config = dict(
    n_layer=14,
    d_model=192,
    n_head=6,
    n_kv_head=6,
    head_dim=32,
    d_mlp=960,
    vocab_size=2408,
    activation='gelu',
    norm='layernorm',
    norm_place='pre',
    norm_eps=1e-06,
    positions='alibi',
    qk_norm=False,
    attn_scale=0.177,
    bias='all',
    tie_embeddings=True,
    parallel_block=False,
    init='trunc',
    init_std_qkv=0.0431,
    init_std_o=0.0536,
    init_std_up=0.0617,
    init_std_down=0.0617,
    optimizer='adam_hyperball',
    lr=0.00581,
    beta1=0.9,
    weight_decay=0.0,
    lr_head=0.0068,
    grad_clip=0.5,
    warmup_steps=351,
    schedule='wsd',
    decay_fraction=1.0,
    decay_shape='linear',
    final_lr_fraction=0.1,
    batch_tokens=32768,
    seq_len=256,
    doc_mask=True,
    z_loss=1e-05,
    train_tokens=125600000,
    steps=3834,
    dataset='wikipedia_en',
)
MLP neurons of a small language model. Each row is named by its layer, matrix (up: input weights) and neuron, and shows model dimensions 32-127. Each number is 128 + 24 x the weight over its row's rms, rounded and kept within 0 to 255.
Before each neuron's rows, "fires after" lists the tokens most often just before its 100 highest values on Wikipedia text that the model never trained on.

fires after: " ", " the", " |", " a", " S"
L6.up417 [ 96 182 128 156 114 132 148  89 106 139 156 145 112 180 125 180 102 200 123 126 151 148 129 113 138 168 115 134 147 145 129 164  86 131 117  80 117  96  97 102 105 125 160 125 114 104 143 156  97 138 141 136 108 129 145 128 160 159 103 141 154  98  94 131 132 159 101 114 149 144 140 126 109 110 168 152 117 152 121 108 180 139 153 142 133 151 112 135 118  91 101  83 120 116 143 124]

fires after: " No", " M", " m", "ro", " Pol"
L3.up910 [103 116 175 123 139 118 133 161 113 112  86 118 135  94 116  80 131 109 128 148 145  83 142 115 111 118  98 105 125 168 119  84 105 159 148 151 111 175 123 126 172 102 140 128 115 117 130 152 155 132 128 150 117 126 159 133 146 117  99 138 133 136  83 130  94 138 140 117 155 112 146 105 129 135 175  92  98 144 137 125 134 155 116  96 124 120 133 129 133 146  56 126 139 159 149  88]

fires after: "-", "\n", " ", "|", "\n\n", " St"
L4.up610 [111 139 125 153 138 156 136 108 122 166 130 138 154  97 164 124 105 131 112 130  96 138 157  85  88 139 131  81 125 142 163 132 154 118 140 119 163 155 126 155 116 139 115 142 143 128 109 113 176 154  86 140 108 115 151 107 107 120 126 125 127 156 171 118  87 118 143  92 119 121 128 107  91 138 170 124 126 120 148 136 164 102 149 161 153 131 159 131 152 106 156  69 111 141 125  84]

fires after: " as", ".", " ", " elect", " became"
L10.up142 [113 103 152 157  81 126 146 142 174  93 121 110 105 128 146 123 137 148 118 156 134 121 144 137  94 171 139 123 126 133 120 130 116 138 144 120 101 131 113 110 166 134 199 137 159 123 126 120 143 138 124  97 115 125 122 118 148 146 164 143 158 122 102 116 134 168 116 108 149 147 148  88 156 137 148 105 111 146 142 145 153  83 113 130 117  92  82 147 123 164 116 155  87 169 106 133]

fires after: " the", " a", " B", " |", " Born", " his"
L3.up429 [158 155 114 127 120 108 127 120 108 147  86 149 115 123 150 148  98 162 123 140 102 142 136  56 104  98 159 153 119 139 151 148  72 132 152  90 125 122  94 156  98 114 134 101 116  75 143 155 161 119  91 102 112 150 145 122 113 130 153 121 146  92 139  85 140 133 100 129 143 116 133 119 104 152 143 129 137 133 132 113 170  76 150  68 148  98 136 100 145  69  84 133  88 126 131  97]

fires after: ".\n\n", "\n\n", " |\n\n", "0"
L6.up402 [ 96 126 206 114  77 120 125 121 136  96 140 122 135 157 134 100 122 132 114 149 131  78 140  98 153 138  91 132 128 150 132 123 156 138 170  90 136 164 101  93 144 112 163 108 146 138 125 110 124 100  82 195  79 111 153 143 135 142 116 152 120 112 129 118 135 109 120 124 133 139 123 123  90 117 120 148 153 132 133 156 128  97 115 168 122 145  92 147 132 115 127 123  91 124 119 142]

fires after: ".", "1", "201", "6", "15", "198"
L3.up21 [116 175 165 177  80  96 182 138 133 118 149 156 123 166  94  96 142 145 122 118 107  67 105  87 109 114 138 124 129 153 103  93 166 115 139 122 134 115 115 171 119 110 126 117 168 121 139 115 101 125  94 142 119 187 101 126 116 139 101 105 146 104 149 104 145  89 106 165  99 134 126 109 133 118 134 126 168 104 144  98 130 124 109 124 120 139 135 112 109  94 133  96  98 161 125 106]

fires after: ".\n\n", " |\n\n", "\n\n"
L4.up74 [130 125 131 197  87 129 164 127 129 129 121 137  77 112 136 104  85 121  93 119 158  76 128 116 123 101 138 123 137 125 116 147 153 125 141  89 137 155 110 116 101 133 159 156 168 123 119 140 131 143  96 119 121 107 136 132 115  94  88 169 102 167 111 155 112 108 118  95 104 162  94  80 101 137 165 156 124 151 145 167 162 108 149 159  98 116 100 109 112 126 133 123 131 117  89  98]

fires after: " the", " pr", " a", " b", " to"
L6.up208 [136 154 113 172  89 104 143 147 127 160 119 167 134 126 131 137 131 192 190 144 145  85 143 131 126 100 159 118 126 101 100 156 143 137 122  79 157 109  77 120 100 110 149 107 123 126 146 144 172 147 114  99 114 149  93 118 118 161 128 135 111 124 143  98 135 118 117 138 160 136 174  91 146 133 141 142 132 111 120 145 152 126 146 116 119 100 102 126 154  79 123 161 136 131 120 127]

fires after: " ", "==", "202", ".", "198", "199"
L10.up382 [153 153 153 135 101 109 167 146 105 109 147 133 116 125 173 132 151 143 105 129 130 115 132 146 130 156 141 136 125 130  79 116 126 137 142  95 147 112  98 134 134  99 126 103 174  86 149 110 122 135 127 132  70 120 159 105 133 125 138 148 158 105 103  68 116 130 101 121 104 156 156 129 154 134 179 101 145 144 150 124 136 142  92 118 132 121 129 137 115 113 137 106  92 144  85 136]

fires after: " S", " s", "s", " k"
L6.up393 [155 147 134 107 105 118 139 138 156 118  89 131 132 146 122 147 107 180 127  98 136 155 149 128 136 127 149 150 135 129 118 143 126 125 165 119 132 158 112 160 175 123 126 100 115 130  83 105 136 138 103 117  91 139 146 134 117 113  78 107 111 148 118 117  84 151 128 118 129 106 168 118  99 158 123 116 103 137 144 112 182 113 113 120 154 147  98 116 105 136 153 125 166 122 102 102]

fires after: " ", "202", "200", " was", "te"
L9.up36 [133 141 131 139 101  96 164 113  89 141 126 138 107 141 154 170 148 153 111 105 168 117 103 146 125 114 123  84 153 131 128 111 181 143 132 103 136 109 111 106 138 130 147 133 165 120  84 136 131 138 116 128  98 156 100  96 115 127  98 125 111 120 156  81 109 139  65 142 139 135 138  96 178 103 134 142 123  86  98 110 136 124  65 120  92  79  90 127 157 120 128 113 125 146 114 141]

fires after: " the", " \"", " a", " (", " E", "==="
L3.up847 [134 115 113 159 150 144 163 126 125 159 155 150 122 116 149 142 163 132 124 129 126 162 161 110 121 137 135 136 153 109 117 126 150 139 166 120 110 169 104 138 128 110 179 101 111  98 144  78 122 125  90 134  92 147 136 109 132 121 126 162 117  81  93 102 104 141 128 121 157 167 212 117  86 100 142 114 124 139 115  84 143 116 155 105 127 145 121 137 175  71 126 110  98 104 136 125]